From a checkpoint of a small transformer trained on Wikipedia: 6306 steps.
MLP neurons of a small language model. Each row is named by its layer, matrix (up: input weights) and neuron, and shows model dimensions 336-527. Each number is 128 + 24 x the weight over its row's rms, rounded and kept within 0 to 255. Numbers have three digits each.
After each neuron's rows, "fires on" lists the tokens most often at its 100 highest values on Wikipedia text that the model never trained on.

L6.up1801:130096131149161149113151136133117066134130099127128117128139105141134136127150142129167142132128107089090186074127125106156175083118122168114155124139130167121140108121111141115137116084128104131155169135118153127144128131129134141117123107131120120170136128149147129132146134139107125107119121125156125132107101110123156151086148141115121107079138134153091085106123141082140120114153115094149099096165177128139115130112083169117143131123116095122105108182128148089122155128123139132101091167083106067089101077128124107163134086143136124116128117092107125155142124159103101134
fires on: " in", " ", " (", " on"

L6.up2762:119160122118130145137105111111114111155113129131141133118129169111107127157107081138100129136209103101111092079116118076106119141101146102113152132107095106130111115182132187133111115135149118157115188139111136124090168103092156083128110128143104125134134153130153165142164122138119115160129171170144139103125145129087140102182137144148130118168136090107116111125149151152129132099167078141123151132163119154108088153152091141101100144154102122110099135131095154164105140127143104115148141111116147088155099108133126123111144115145128147151142143144105096132135144084119134155
fires on: " that", " which", " It", " and", " who"

L6.up2619:089093148144139150116106147153103146118140110135133111150129119150166104123079121142152150099073138093164138130147189125157125109131090114114142090141148088128134137138142162084165138119068149132145119145109076103116132145128138180107127169177100120107162095122139119132124163086127147166115163143118138121162113098106126103147145082096087143143135138081148118182156106130097121124107076106123149120102120070073156086105123148159132114133129118169134100174098151145073103122106168103136094078124133164077125128163109109138119113120153090152123170123150128115166146137088116173
fires on: " of", " to", ",", " for"

L6.up2502:161089133100090141113136124133157149107112161122178116058187166164128063120136131116182121145121099110084160134139130155083107156156109127097117135115124136116150138096136088122141099148114138142152149136181137207124163124129100099095170106126121098150146103124171146125094100153130156132119096136141158138170144156106134069107136180120136139147123175160110150145126167147119110152117121089101097117133166155172116117126123103090098157103143090151142163142143105126139166115118168132124107136148158110141129122133126096154160154123153135129071163143110084126118154122140141120
fires on: " (", " \"", " £", " ", "—", " “"

L6.up669:124109170092128122124117163076118127100083122171118150155079090150142154129115109118137117103143104118140109126147120129116127099107143141154096114149128145160111120147159098147117167091111140114144135110133129085124137120108114121189128089126105123135099168125123091132088103143125166126151158135179108102146140136113139128117129134135146140144148160170148150130118096133151129092168148144130137153133131112112135130116116133135091152136128155147183088169147165158115174111125114077144121125112120131160116142135116144168108109175123132130103142172115124136162108144148151112
fires on: ".", ".\n", ").", " and"

L6.up1345:145126107164135158148119151102148141104096149175082143127122126102147093135116156095164160160140093127115148112134098150116130145144122125123095145139163132133102139166197140162155153143124156130151108131131129111145128110148127156167166112099162134071090129154131129155081119106129125084086139064104147147092146130153100123158112143124147126110133133128129162136156154172130134111150074167140131110153119150123134086099132153134119103121120159134094114126167122097117137165125186178146142106113132074156136154153117112130191127133124170108154134138141164101130108134141132132
fires on: " K", " d", " p", " c", " D", " M"

L6.up1081:143169113140155113133178151132077116158123149108126123125144087122167120134089096117121124106172136124148111107136154133105104150103091154105141147117137118120136147112159110138096107113190151135091121130133142146115127100116099123080071122154118173132152098132093154130132100119132157102111113141120149110124096112152142138093056143157085138109152120143133127139108110143132132159112121186114162109165077159137101128153133110086113133122126112123166148108132110151110123161132122156121148171127100152089145145139114157177129150158142112142122144119164190119129109145123145135
fires on: " =\n\n", ",", " of", " in"

L6.up1597:152162119124157131137093120140154127120106163122095180155128096152154081134126107124116156130071128137117121140111124112142107135121118121123127138161129126130147147166132113107106110114140140111101123115134121193113115136160124102121146146153110114113123111061112144107130148116150137116099145170098118143135138101127124161114109128130149134086121152133147175109069149151110142161130136178128116143159113143126128127147160167132106157127135126131153133117122127188156133115101105092146141173154136089123093096058099121088134145124081151161080138092129122110139143140106123155
fires on: ",", " the", " to", " in", " was", " under"

L6.up599:127099100094156143147137148110143151162122158160105138146113159146110138091107128099156145174126096099141149155148165089139143145156122136154110116155126096127129103156140099107138130166145076135119125086108145105167151120144146135112133157089144091093142140129156129110127140083139130083134128092119175142133122090094149159154148124136109118126150126134122150116144126140165101142169123129122146092172156143108134068165112130127106096131096100117174098124139150178141134161123138149115156108102167154146143074144148104142112084131125167078089167155129136119087119123164129132
fires on: " B", " D", " S"

L6.up2736:174131074122131143113140126140108114114140101110156130107131132146160115138153136125121099123125141140101115103160160117135141126171149109161168109167152164146137124129127114091148126141105151116131137106129144127115103128097165096125140142116168119150132160138148115120104105109113139131107155128159121127148128151120100156156129139130103135123125090093149126099154155164119134152131129145122153083105116124142122140114136087137126126151159139152122119152144119132153121105157127100116140119158094121102197152128083144150157094101135120121101132099140105116142084107132132149
fires on: " |", " Car", " L", "l", " a", "Car"

L6.up2649:105146095165150106121154087134149092159109107146162111128126125122177108150125115114106141126112084145134125134106151152133136122061118167156071143133129157124117165156138137113132115136122152141085136095121136139121130143132106101131127102124107193159095132128144181154143102117112119094128102165131090094140158135162105164091144121134076185129131114142151130121122155139111109123125132139142107151149170084149161135166186115137162168124121103113133106101139119163098129115118135111150095119132141123106125145062103136122135139151160099107133150121099168107098101112109086088
fires on: ",", "6", "7", "8", "3", " March"

L6.up2802:095119135135131153133149131083102184088113129143081149105229155100127131138122149080127126138140094094140111123087126164099118132122124130082147139140152149094119141192121138107112137127150162120112132117124073146152129141151145114114099147124166161098119128091120130134133133148113108126128180103127114117126076113106114092091069145143139129106089105143115136127093144127132145137131127141160091187170113142175129154155138106131100136140138130103153085132124128108110114116133125115126143121080125126149118106129124178147100086120127137150089163108118115137125095160135163153
fires on: " ", "6", "5", "1"

L6.up992:130145139127148149088127116082073102085140159116080108096106118115126173155143128117076106155160151166167111106151133130135148133122117146128146132149099096132105144122179113091157145140129127148121130168151097083129127142118125176149125121130079112149150129134166135123105094112110145100103139141117136116131124101144151124096147130136110161170155133114122152118107095140140116097123126105146096075106128107173122101112113151183108108115133153137093107125094102133146108125098139099124123115161156123117150114144112117125187162117115114139113125154146198044111116133177160102
fires on: "."

L6.up1541:094130118160073125110101106118105146158097131127130129141117121120160132151164135145123102085160123108091110143182183113140120129113112082084118161111180145117095126141146109107137161097169086113137136106095103134161139149126109151135150094116067127059124139108150126177156071104106149147170124141119118088148132112130128126163129121072130116133101078127150114113132166127149114134171120086161108124130096166141122119190121109119144119162139110174125159142079147141129151116148147149161129109172157125117113087086157133167137154145107132135123117099157101177095137113095172142
fires on: "0", "s", "5", "4", "2"

L6.up2317:142134106156167109086134130087119101121172104166115125102116075145123169125140162121106122152094137109129152086124152165135137159118150139112142113091105128145111145151165112104148145154120108136123154134111138123135142148107140133092154117085118128095150118111096136143110122089123146129122151148110105127110119152084178144126098139155152117098104142138146130125137125142158148121114165137150141103131149134121132187142111141165159133106158072158129091131159130110157166137131105151136183113177119093127137136166111106126134120133130110132133127144108141132158156124127157126
fires on: " p", " f", " F", "f", " Party"

L6.up1029:126151107140093155153150179077121131134147165068142096109154114110128156155113128127145159106119108109131125100137091106120113126092133141123136118138139163152123166106141145117134106142154131101117096149174126142104136116136119116107138108144106139125117112146144114146129089093076114113135091113104181149076079122082123182160085122131120106136138092129158123129151129152130130131119139141078138115151134078172129127114128128088089145132082128132134156106107146117134089136123093144136112160131127136109137198080109130167125132162098103110158119133168133109136126162110098165
fires on: ",", "R", ";", " in", " Ret"

L6.up696:132165146138158139124115164147135138114128145164115115174140163155158102179142082127108108144152166150143131140145149135122174129055147139151134106103098135166149141132160145108131124095098064130137133155127121117135159113117137120117160158083118159150145127119115126144133157068152145091113120123122134125106160146083096134136121145142118150158120171099121099084122153111099125161149106141075118148135125100128116134146112103163093155130119121146178107114142159155165104133145130110112149104150136089174132118137124167147126135112145134088146064155142105111142149125142107151
fires on: ",", " which", " and"

L6.up221:131112174152150129125082133119122131119159133112080108135124103140164135165132161165132157138112141112129115104092154106146114132110129149104153141134159095101112150154120119143107109107164147109142159138114133101148153148142147137119127116123089110109116142121135113121156152085101120137143127120122104133100104135128159127167146116116166134139119142135121101117114129107124122116140100139184119101115112127103122137144087131121154148194159122146085122116124145133103093128117153136140112111083073105105089118105096157167110188142110123132146099122102108162123145160111122152
fires on: " ", " an", " (", "oth"

L6.up649:174120163149138173111065146130141141113122112154124166142081081158110155136161145144137145139157100107151157115110159122089111174146180145111148089115123103119101120130118149104128108065117122192143111095099134122118117150135144146094106112109092115108104121124145158123166121169120162142136122126120124138103114150120150104110118092116118127147162165121127133091122134130092131157091133112102148102077083113125065105102114128173134143139127144147136165103137132108102105117134102134150149140142140128145145099110119095104169090136139136155114130124100146120081149086058121141
fires on: " D", "p", " P"

L6.up490:102144153110145114124140132154141120158106075119120119138162112118107143086119129116137129131090133141187127106128184118085101149104104156132106105109087103127132161123085091137164149133132120170161131127105152109068139163116126143148129079115169124174129142134116116126118131142138106097119075120141140101166152131152130134129142121132133132121066144114142162130139107075101103156189093111145167090154105166096126147111130085103142143116120109107174168126133116130108139137132136132155130157149136129090126112105175127109169159158162110098154119134082123111140123097082100117
fires on: " —", " a", " (", " in"

L6.up168:149135150099146123149153156134137163149140170142125129138121111094126119093145172098122127098083101103140151159155168124136146162120132091164133113092144116110147159161179165128118128107119134190058173057139099126127166124134118150134152140098105121156104094119085144116095150165101125123132092143097118119130132140099126098128098126139113123131117129143183089157128105099107128094109114151175125140154132101121129144133131138114087142156122120131127159106113093162150130163122123125122122160084099134114118125118107116160105088126121132163090102090123133125154074143151146139
fires on: " at", " Sub", "-E", "At", " ex"

L6.up1342:099097149104118088077107146166128163095092093168123155142130125135172127142127169070186137119080162124116132124099118103132094139172143139094147128127119131123119103130140163158163162147128128101137144136110089151112096184139110117091133142146146123078131157149162116120105151171090155146060112123145145158142133140162104146111140100129157129140136102163149085138119145129123146145157124143128125084142100100144168124148119127111126111127146112111118107195120129122168135163124099141129126157124193132107144126115096141128130151115157117100147104119148153173097134159144059127
fires on: "–", ",", "2", "0", "4"

L6.up1794:119109115144117130155094122105110086139123140113153118131115104131141153144135126083119099134127146120122121127135127115127138140128134175129159105136151119126128111128106176134123078119131177159114136079137139103143107065127097110133112144093121121145140124127140138111088160111096143146179117139163163146142160145174142125149090142088083121115092131122115110121115126156092123164148106136134098124137167146137132106091153101162136140126152113148111120119116127108124107165131152105148142108111130089047121153147127096138106156143100146074141135091144149096149163154080189141
fires on: "–", "-", "6", " first", "0", " was"

L6.up3048:101111118120106125128114139117119157142086126118140160146126156126163186139118097098139099115088081124125112128147117092148125125117123128125139128123119111126160154150128093113090119121126125075107094117096128086102108143144133140112124127146113115128074126096132120116201125107104128140178131140104119112075119100174105101146119118143152079109156154111120150146100111086135171096116108156142124108091110159143129157119126155109193165108132104104133154144142167144107088134120155157154138133114146112108147155100136102125108123149083100140175157131146170104153137136146106119
fires on: " ch", " N", "r", " Ch", " sp", "1"

L6.up1299:130160120147106138144105119125154113095111079104135125126143184134158149170141133121171132138121078105144167161128156126139092132148124099154125110136098128116150115154155142130113138092103108131118139138145113067137166058164118117110116149129112102106126123118119133149098153075129157150157100126162122110165158131118134092116133120139125091166151156155161094120134085076095131136137144127139121138083119119159154096154119129119103153109130168126126116164152111116109086130127117142099058113099135130168147164107142130123122158137072110096132088143140185144149123155107170090
fires on: " ch", " Ch", "ch", "Ch", " Che"

L6.up1132:100118127109136138146146159141149129113100102131138137115153122132148134140108136128159142148127134127114098120122137102154118117178127076094095099107162109168111153123099115131121107157106154120128127121143121148076197116132112115129126151110128170138128124137130114091121151084113112133124093102130157090186136103170127161150136165090106137137134121150098145157085150135124106117141116174147096100133104149121113120151138125166106150149129138163091125128120132149135184112110099115098154145175106148083143132070134147142118129147121116099135106088100133144081096072133127106
fires on: " \"", " ("

L6.up1381:133178116095107122125148082087096135122117116179160127147094130116147129128122135138120145114140096149079114148158135139112118130153152115152095123121111133116114153109153094080142133087175141130127144129139083117075110136110158138156146099135100168128144158128137174194122137126120151166139129146123091108106153106100117147114161106132135143085073104125143104132135155154118109139133104108147099111136117112097118144165110095143120058142111134122108148141139119132157150166122134078157111089119121085125140097093117163131142115115107099151138071081162122089148143119097131111
fires on: "6", "4", "8", "2", "3", "5"

L6.up2545:101146158112099065124120149156102143115133117139149182096119118116117072093149146116132154127140134095098136116142156104118139140160177122114096116105141141128126135111146129157120149142150131162172133137094174145115134132082119129139124139130089134137096181148107093136107140161127145099141111144146121099168112158101137170100141142145129138126091127150119113144137148140093143149119130137142136133130160138105140087170105161196078151095116127090106082177109109103102128123125130121110131096150150151159107156124123091136109109158122084143129132124144169107093162151081168126
fires on: ",", " and", ".\n", "0", " (", " "

L6.up192:147094118109081113159145161157115150172144111133117153130146146072091134128122188202107123144138139137074122136175089125128116124116101130114133114147148108105129150146133156158141130132084163119122131115115108133113144146103156134158163139153085110137140121126148129143150103122149115071114131139084138143155145169138110128105132145107102122150137105152126103139116102113126145106122157148147115118102133117115140144098106104148112098127124160127139118125124166149130150102109143152132092131143152132104098092139155131105079079161157155088169121116101137134116100137124142114
fires on: " ", "–", " a", "."

L6.up2663:145142128128150140158125134111152086126165127138100158108130075146158118162105136117131150140107129091129084132125121127161117119096122113099162145153117118137119132061111184116147111136129129123178133126067132096138106117101114161162136132109179125128094067104161108141082106132143129121108172124094172127157131133153136177118122126124125107106122088132113184140157166155135115151121122127164137135147100119174142129117132109143124123108155139130174104121114135111121127117135119166159135174149103159150121125153129122133179157126136085138103143110109145132125146153142156132
fires on: " K", " D", "E", "f", " f", "in"

L6.up150:146160131119099138142121125129155136186163117133112149118163127146150122146135126147173131100125120117098179112096122146160143122091179159131170078133131170120112157102131120145091129133137163125123141172109140126133149112094183111144126127149171112111135122085089130147125150139114108116154102120157142164113110090112117134117145118108091096171098159125128089119109124094161156103100087097097167127166128147097113141131165077127092164132137111130158125102102128127129129124123118141136130120112118165140139140122080111162099159116107106114150132114122085118136097115150142103
fires on: " \"", ",", "\""

L6.up2629:133141132107138107140116139128125111128125094137170125131111147107141140110116100117111113145169067162130121116109127107139127165123121118114111130109125131134116115111091123136123147138165112089172094093114164127079101148107126129134136128095087103145092138080119105131117103135071136109123115101133147126146130146177154118116123096136138134129100145121116133111087164142094091113123112126119135094122105118138130099137114166162161108148150145155164118117158094184156138143137126166090121130085120069158176120153108124117137115143115138142113150125136123086143138098121151125
fires on: " N", " P", " K", "r", "l", "op"

L6.up2346:150127150103170100127169162108153114107119104081098097105100151148096131074114123118145150142117155155125154149160096143132092158109126105157114083152111162121131166172120131178146125134131139147142127104130173081099150117077126132129142087129134144168100116148096166141121121130109140117117137081134093113117124130151153126178148117138145114123136110108144165126142094091142222095197136152082114134166117139160191126130153148092170125121116127146111124138142143079111162117120146100116127146143132123118141134119113095136114112117108109134081131099136096140164152111164099077
fires on: " |\n", ".", "q"

L6.up75:119076116119125087135138105102140139137128105140148125133126161117141122138100172136082096111145121099159127108134148126132114197141095127177087114083141130138094134118117143102160110170100122138154157127138131112080150133105138142134138127134092153123113109097113111089145077104140113083137112107116113153097076130127114165140113123136093114131128115138132120079147124195160084121147128150122119131124116105136138081162120134122136120124115140139146096132115089117106120149111131105146112129137072146097110132158147096151123112095147113136080145134125162161141126110129133160
fires on: " of", " S", " for", " in", " to", " decided"

L6.up519:119127183087114111140141110114140142119134093125120133088175179111138134114115146114148075094158143116121122130115146149095073139156143145096139124174120152151120118122147109095120157110102159109226119147106144157121174130131072138111170153144107100099136140133113112151109134107089108112139112122127174184079147149114106089149131137156099161148128152141170098098165100130137108123135122105142123126122119134115114157119094098144097165150050140130142123151153133147080135169132162170144135084119139157123135115107109113131144140129118119182142083153144138122145138162145105155
fires on: ",", ":", ".", " p", " ."

L6.up2054:098125137085144109098135103131118133087134113165130135094109117115142132096162150080086107111111117162095090125138123135094142133116104086110144165102131120134101145151106133108102150122101178145140105163146103096108102131130148127127091102117076129096123113131130142161134133113131129120120092096110095163123159136119148096102151178126122143137145144115145128096093124145173143107148142129179136124149169117118133129112141103144090162146105164088143114127165172182129184155161135120106130102118123127136122121148169107079146167141120135154141081144146179153112126095100122137
fires on: ".", "==\n", " .", ").", ".”"

L6.up2986:147110099144121074161117128152121106155167115105105104101115139111153139068115106112092184154130142150066133122106130137147143187085103124074166093105092127116122125131121158125162099090147159123130129069077121121177139108137166146147108111091123110162142133172121147148121166129157113147109135096103153122132099187105126137125149128096131114156122085109058146116154066146148111072092134121102129142119121130166152123109138153111117108114134112127154123150105139127129121115073131167113155107109136128097127141100122114138146149111139171134093137112132122097104151114117148108
fires on: " |\n", " ", ".\n", ";", ")\n", " |"

L6.up484:109080113092141129137135097125126170097116107102144105169127150079116165121104141118130112134136123105128196148157137134164110123109131132072094102149118120096145140117146160132127077147136106113157116145077146116157101114094128147117119147154083128125122141137130104106159125138094188127154105159092144109133136105115117130111117126133126125141151084140154166093125141116149107149140121168128108100173162153130149122141111160143072153110142121139147107168135125150128146130100133127149103125153085117135121160141078156132114109156083091123122134151125142116126143134148169139
fires on: ",", " (", " and", ";", " to"

L6.up391:085105126102128101100108082158102076151137158169157138104161083131110152117107146129143115120153149101119121106167135169148122138110134115136115102129103141125107135167136149149152113080122159103104126089142145138138181115158154129120092115176112122167134111164113105155127138145128129113157132168164134130153152131126133104178123184123117135138121122141100143132126133131101110143175111126127112126147121153106113121146140154100099126101137150134165095123106134109164162110087137092127123145110126143134127154123107082107147075106144110126110138116089125152087156148113156125
fires on: " ", "8", "6", "0", " St"

L6.up182:099157141163125126126152117124103149087078136117115110109144120108126162096195148175119086149139106104144155167129130129083155128159107153127117127165112156077135111139136177113165139127116114119197114136110142138138164138147134152124124130104134141158120110138132136111115111123138123102122103119159136171164127122123061155119137114144138095107122119091145115122117119130102120096138159114136143093151100136173119119075107168119126106121116156138133089097109119157097105162128154118097112129146146129163117096102115068136157210112136137172125137149111125144155126119140181088
fires on: " ", ".", "1", "3"

L6.up1726:104148108137150152118122129160087190138105160094107110148169134149133118102123111146128107129129135158078142130155153131146112152156141119142108152164122097105108126126089160140104118133133138145129103136083135093104098120077152170172137093133118126146121148115146119106161134086100122109105131141143141108123117116144132161123152098131105129096143126151124095077073110110139112138108122113109165126132124139136154114151103150109152135107169172107134118114175148129093138097112078109081117115136195152110078118115164149095146089111141089140131160115157116131150135090124126151
fires on: "\n", ".\n", "\n\n"

L6.up1468:130111133137128103134109105147128115106166146118113128124103098127134110150093136125085129125138141121129094116142132100115120141132117118125143137112133105125132137110117140078070124133109113138137118128118117118137140131163133132149097075145165104157144100117150149115079119105094145040103136127146117153126161122123131152120149167125134100129090113139079142138096112157184168151146106135151118092110136136102099133186112133141147141142148136137148139116150134174133151099104100127157164113138126059132146121143122121154120114110135144131084101117123178135132103120177112099
fires on: "."

L6.up541:095171134120146132146125152156138114112112140135117165124093088108091074143111138149174124095156138118126151107122120163116092124092139103098090118147105116162153109132101103098121140077117101139131174156112154133115199177134116135119141147155094133122093119138124108112132158107097131152099113162124143094084195114129103152183120114121089144127107137174096111138158088125092120122145164194114111156142129135129145119163084135114101085092115161154123084098123094111137127132103115094168125124147116087123119124097107142116119140131102091129146169155084152082119139148079132136
fires on: ",", " ", " and"

L6.up2691:137090095138127154142136104125133101095133175166109114159136088137132099115135079156108121164109147110158127109142145146148128142124048058172140124166166106143146131095130098127140128109140132116115137080141162157078126131120097100121122148130128096131102116132123104149138142117161102106094114115101144183069145117150132125124083124117124144124121096085101130201105118125130136153127123133170136111149125130153143131141105110060129123113136143114082120179104125141142118165157129123117135144088145121133143114152129150154150130155140135111134095140109162163146108122118113117
fires on: " ", " in", " of", " to"

L6.up684:103178161109106129124123146107154137055176150131134103091154169116124121153137139149144090136136145115116093145146126140149088145167133163115128090151116100129124114102133123120178142103103129065139154089107104177153163131125102135101112112164107167106175110129131119101148122155156099157126148139141108176131143128138114110115113154147106129126113154120141137124147106098126177116155135161096116156159114106139146142112119101134076148141090152151148130122113116095142135137113142112150131150088138125137114113101127121131137074179125138107118137134142147139105094138096104128
fires on: " ", ".", " $", " £"

L6.up986:146120157132056156137133079145173133143092108158097139095116134110093071162094137108150147134170101110098126130114150146110142124144152127065110113139130086118141161129112115077121120128062126151158161125133156153122128123189104117122096129104142114143155103101127082105103121100163125127125075115148155144160147111104135114113107166120103101168118145116157092120093095086098125080180114142119138094178142141132119128122132136080138108148134117105163166118159128148155138165128125130059113124096106132142115127130114125193117113111119116145127124110075143093039117170132139108
fires on: " (", " \"", "202"

L6.up186:087079130097114149152160107159172108126090127102147147099111099086104124130147135102133102134130119133135135097158192186122143131182128124115127118147132135121138154160088100111115095100116140128142138109103104103146137153157109108138166116116135117145118107154126123130149143132145111123115124160124138138087127136112177139152140115168118118133144136124105123140116117100083157124058138157111115131125121137136117120097137144111130105107087092104178090174067157102130162150119110126154140107147147127150118136121167157146128119125174163128145129150145132165136165153130141145
fires on: " ", " the", " \"", " in", " a"

L6.up455:197137102161144137136140150104161149161085153138149144129165144153137132131124096130094117123154146129109135130162167121147119121123131097143150169128147141148141157158117134073135085162107083165121109123137098102115072137106089121118156114116154099110209142133135082106140126116096161101099118144116122112122097092102160136156124107085113123130155117140103137134097142102078118111086154087133123125147164134129156160130120109115102126104116108170138124133115166125120106142094155124126147082129133158124123089139104131127138116139109127161105140104135113143120135137138135155
fires on: ",", " AL", "\","

L6.up1130:116145105108131095144134120142168147135174104078110155126166129121137123137149139119141154138159154143110093092123118128130127123112147139153152094106092121124124151108127130141138162109096135132112138093080138110101133122099133100153152148130137128178118155113119105155076128085122156104098144131115167156105163156094118126122135127113070119123138137097151145107190161086153102093155178094117154105125149090126100122131161162120118126125109170163134111126149157149154105114107104164132142111126155128151133124140085094111107142153201165142112185153140109109132081132105125095
fires on: ",", "\"", ")", ";", " such"

L6.up1879:126133144137105140119110125153095132138100131176120134146151132147133180112157177110150123111110127091116107109151117174116094104130092129126114136160166183092173112150129114129131118123126160121120128114119114147132162096115131111097111105086098116101155150124151108133152139124169123128150180108115141151097144128151161153133135073125112107127152178133144140106101075132154131132114145142116150130148120127123096152118163092139062158105124120167159069088098142122111125101141137141166083150100115148113098077138108158191143143131116112114132160125112132100121112124082150104
fires on: " "

L6.up2785:103140153160164114159148156151140127142124090118164096132126164135111118130167125150115137152136093128122158146130151125148125097111144126096145086127119147158134141132152103141130089115108135110154122098134123086117136095141130146123122114136142138154140079161158126129116141086100117101176089153148135138117144120143149122122126139087143172143128113137126117136099107130089149109136136171125137168169156180115129136148124169112145175150128131116158133147116120134130129121100136149097138126130149156107128122132145130099085127142150147150139160126083170118168130108100163159
fires on: " |\n", " a"

L6.up1302:098103118125134135108086153085102162091115137085110107115114134137167129131138148108131136105134132122121146129111148124134095134150106147113164103124166114140179101108086145137168122119144138148127113095151125153153159114165166123165116137106172094132111135156165083148132104145151123109159129104135144126108145085114095130139137103153132118167152096149189127131124129113116154122145095112143097093158097117100132104103180108122128134132100118126177097119148160134166109099130148143130091137128110114149076122131125088159140108097139165121158136119071156115118104102134117128
fires on: " ", " a", " an", " in", " at"

L6.up1902:130129128120138140155114124110137152147159144128119129120145142149149136108103124104152075152136124117099110169106118186118125163109099079114105119105144109108151149140178103162136147152120153114159154149091120126151126128136105108173152116101125120126128090091114130133143099157146122180119133150132160170147121091125090103088175167128127128128095136147190123127137088095112093097117139138165145154110104105129118134136136119104126152121117133109112139116121136078102152099102153158165127118105180161141134163148087107153109123092125104135116218137077131083069127125115170145
fires on: " \"", " //", "[", "/", " /", "="

L6.up2711:116142095124154133165117064142122132129132130127144132152079105118152101089098107138108123116116143110147110143127150159158061142142098131103122144125113119115137140124178124111141092134138086104127116092083122092135158158101150154092094111122085133102106120111132107160096118123152134145117089193096158142148122126108103132101103115095128098103111126122097108133178152105106119135159179165114130183119147119140121121122164140135092118106101124156123117130153127130153135134090128149123115172096117115139202081063122088125173103101124120117131104101142112162166097108113079117
fires on: " in", " of", " In", "In"

L6.up404:115111114171167114168105113125117137072140147152127165129094093157167123120112184133146135152132126129112147070161165123162151119159128165120133185125178160151106140075096120163100102128102134117147138108088149131144129123115135135151107145097135126113112161107115093119108134093140117136081126117130117144144121137108163125130183133122117108161165140123108115121114162096096073095124141136139132113129137132093124107170130170129113116154165165115142141127098139108127152129139078099084134109151186168132090132139131130109171139126136108154126138137115096120159105163157136151
fires on: " |\n", " ", "\n", ")\n", "\"\n", ".\n"

L6.up2518:128090122118128150142099164187142137108166104127113171109108146151158124100140114158112077145141125136091110133152093141135129164121171115178107098150130145141137135146109133157144111165116189158122082116155131105129102113121178127151154132119112100081114109146139121126106106106102087140176120148130154104101136103105134146124162114138140133147099132116141131129080147087145138157154078133115158104135148132110126162138141141111122089086146078141098124176096076138083119151129167107133081157154113119138166158120087089142137106095127139122159114106119134127130143118104135123
fires on: " as", " was", " became", " an", ".", " a"

L6.up1480:130117136181148153143130098138157161152077132166138084156153099154136122128116107083128091125103070127162099142147163123158146130148101118164140127156128077116118127141136140100149068127099144130155133125113146141147156091091114125132123129120121161137141109081152061129142100115139129117145111139104109102123099122148109116116078089104147157160144075137102138205124108124151060131127114149092097096101137139125191107100079189149143141113107139161141121085111096131107134093117137123117084146084127154159127099142146081141120117150103119119144165096116116142126112138121083114
fires on: " in", " of", ","

L6.up2372:097072091132166104119175157149106154141121157120118139125105141106135133131061109136099142112156118114115117144144116144117140096181142096116133139127121142136122141113144118126138119136125128147142140127085129096155161138125109144138151150114136080167155133119080154130117150088120154119150101097140129178076159072159144112148141077129120176141148158145136127113148078121101132110123114164124102092135154148150113088127140149111126184133109148137100137159125154096101133119109099094151117082085091150105139124122105115141129069172109160138110135137140137119119177128145125129
fires on: ":", "′", "°"

L6.up1260:143136099166140155123152123123163128140084106127115153167110124180132129139091134091111148075127123087100126132097113116144140114169107103142158099119115104101137152113115108148102130110144130100164138125141120113130113111129166079144135135143132136173099139142132122097109094092110136150107114103137158141126102173135112125152115127173119145174137158139098180108134146125121131162123141117146096069177121145128139139128112099114089138132071141120129099133085109108065123117118133161194141165138104106109125084135154131127125181140138138106107107138157137137141101112131080093
fires on: " in", " a", " and"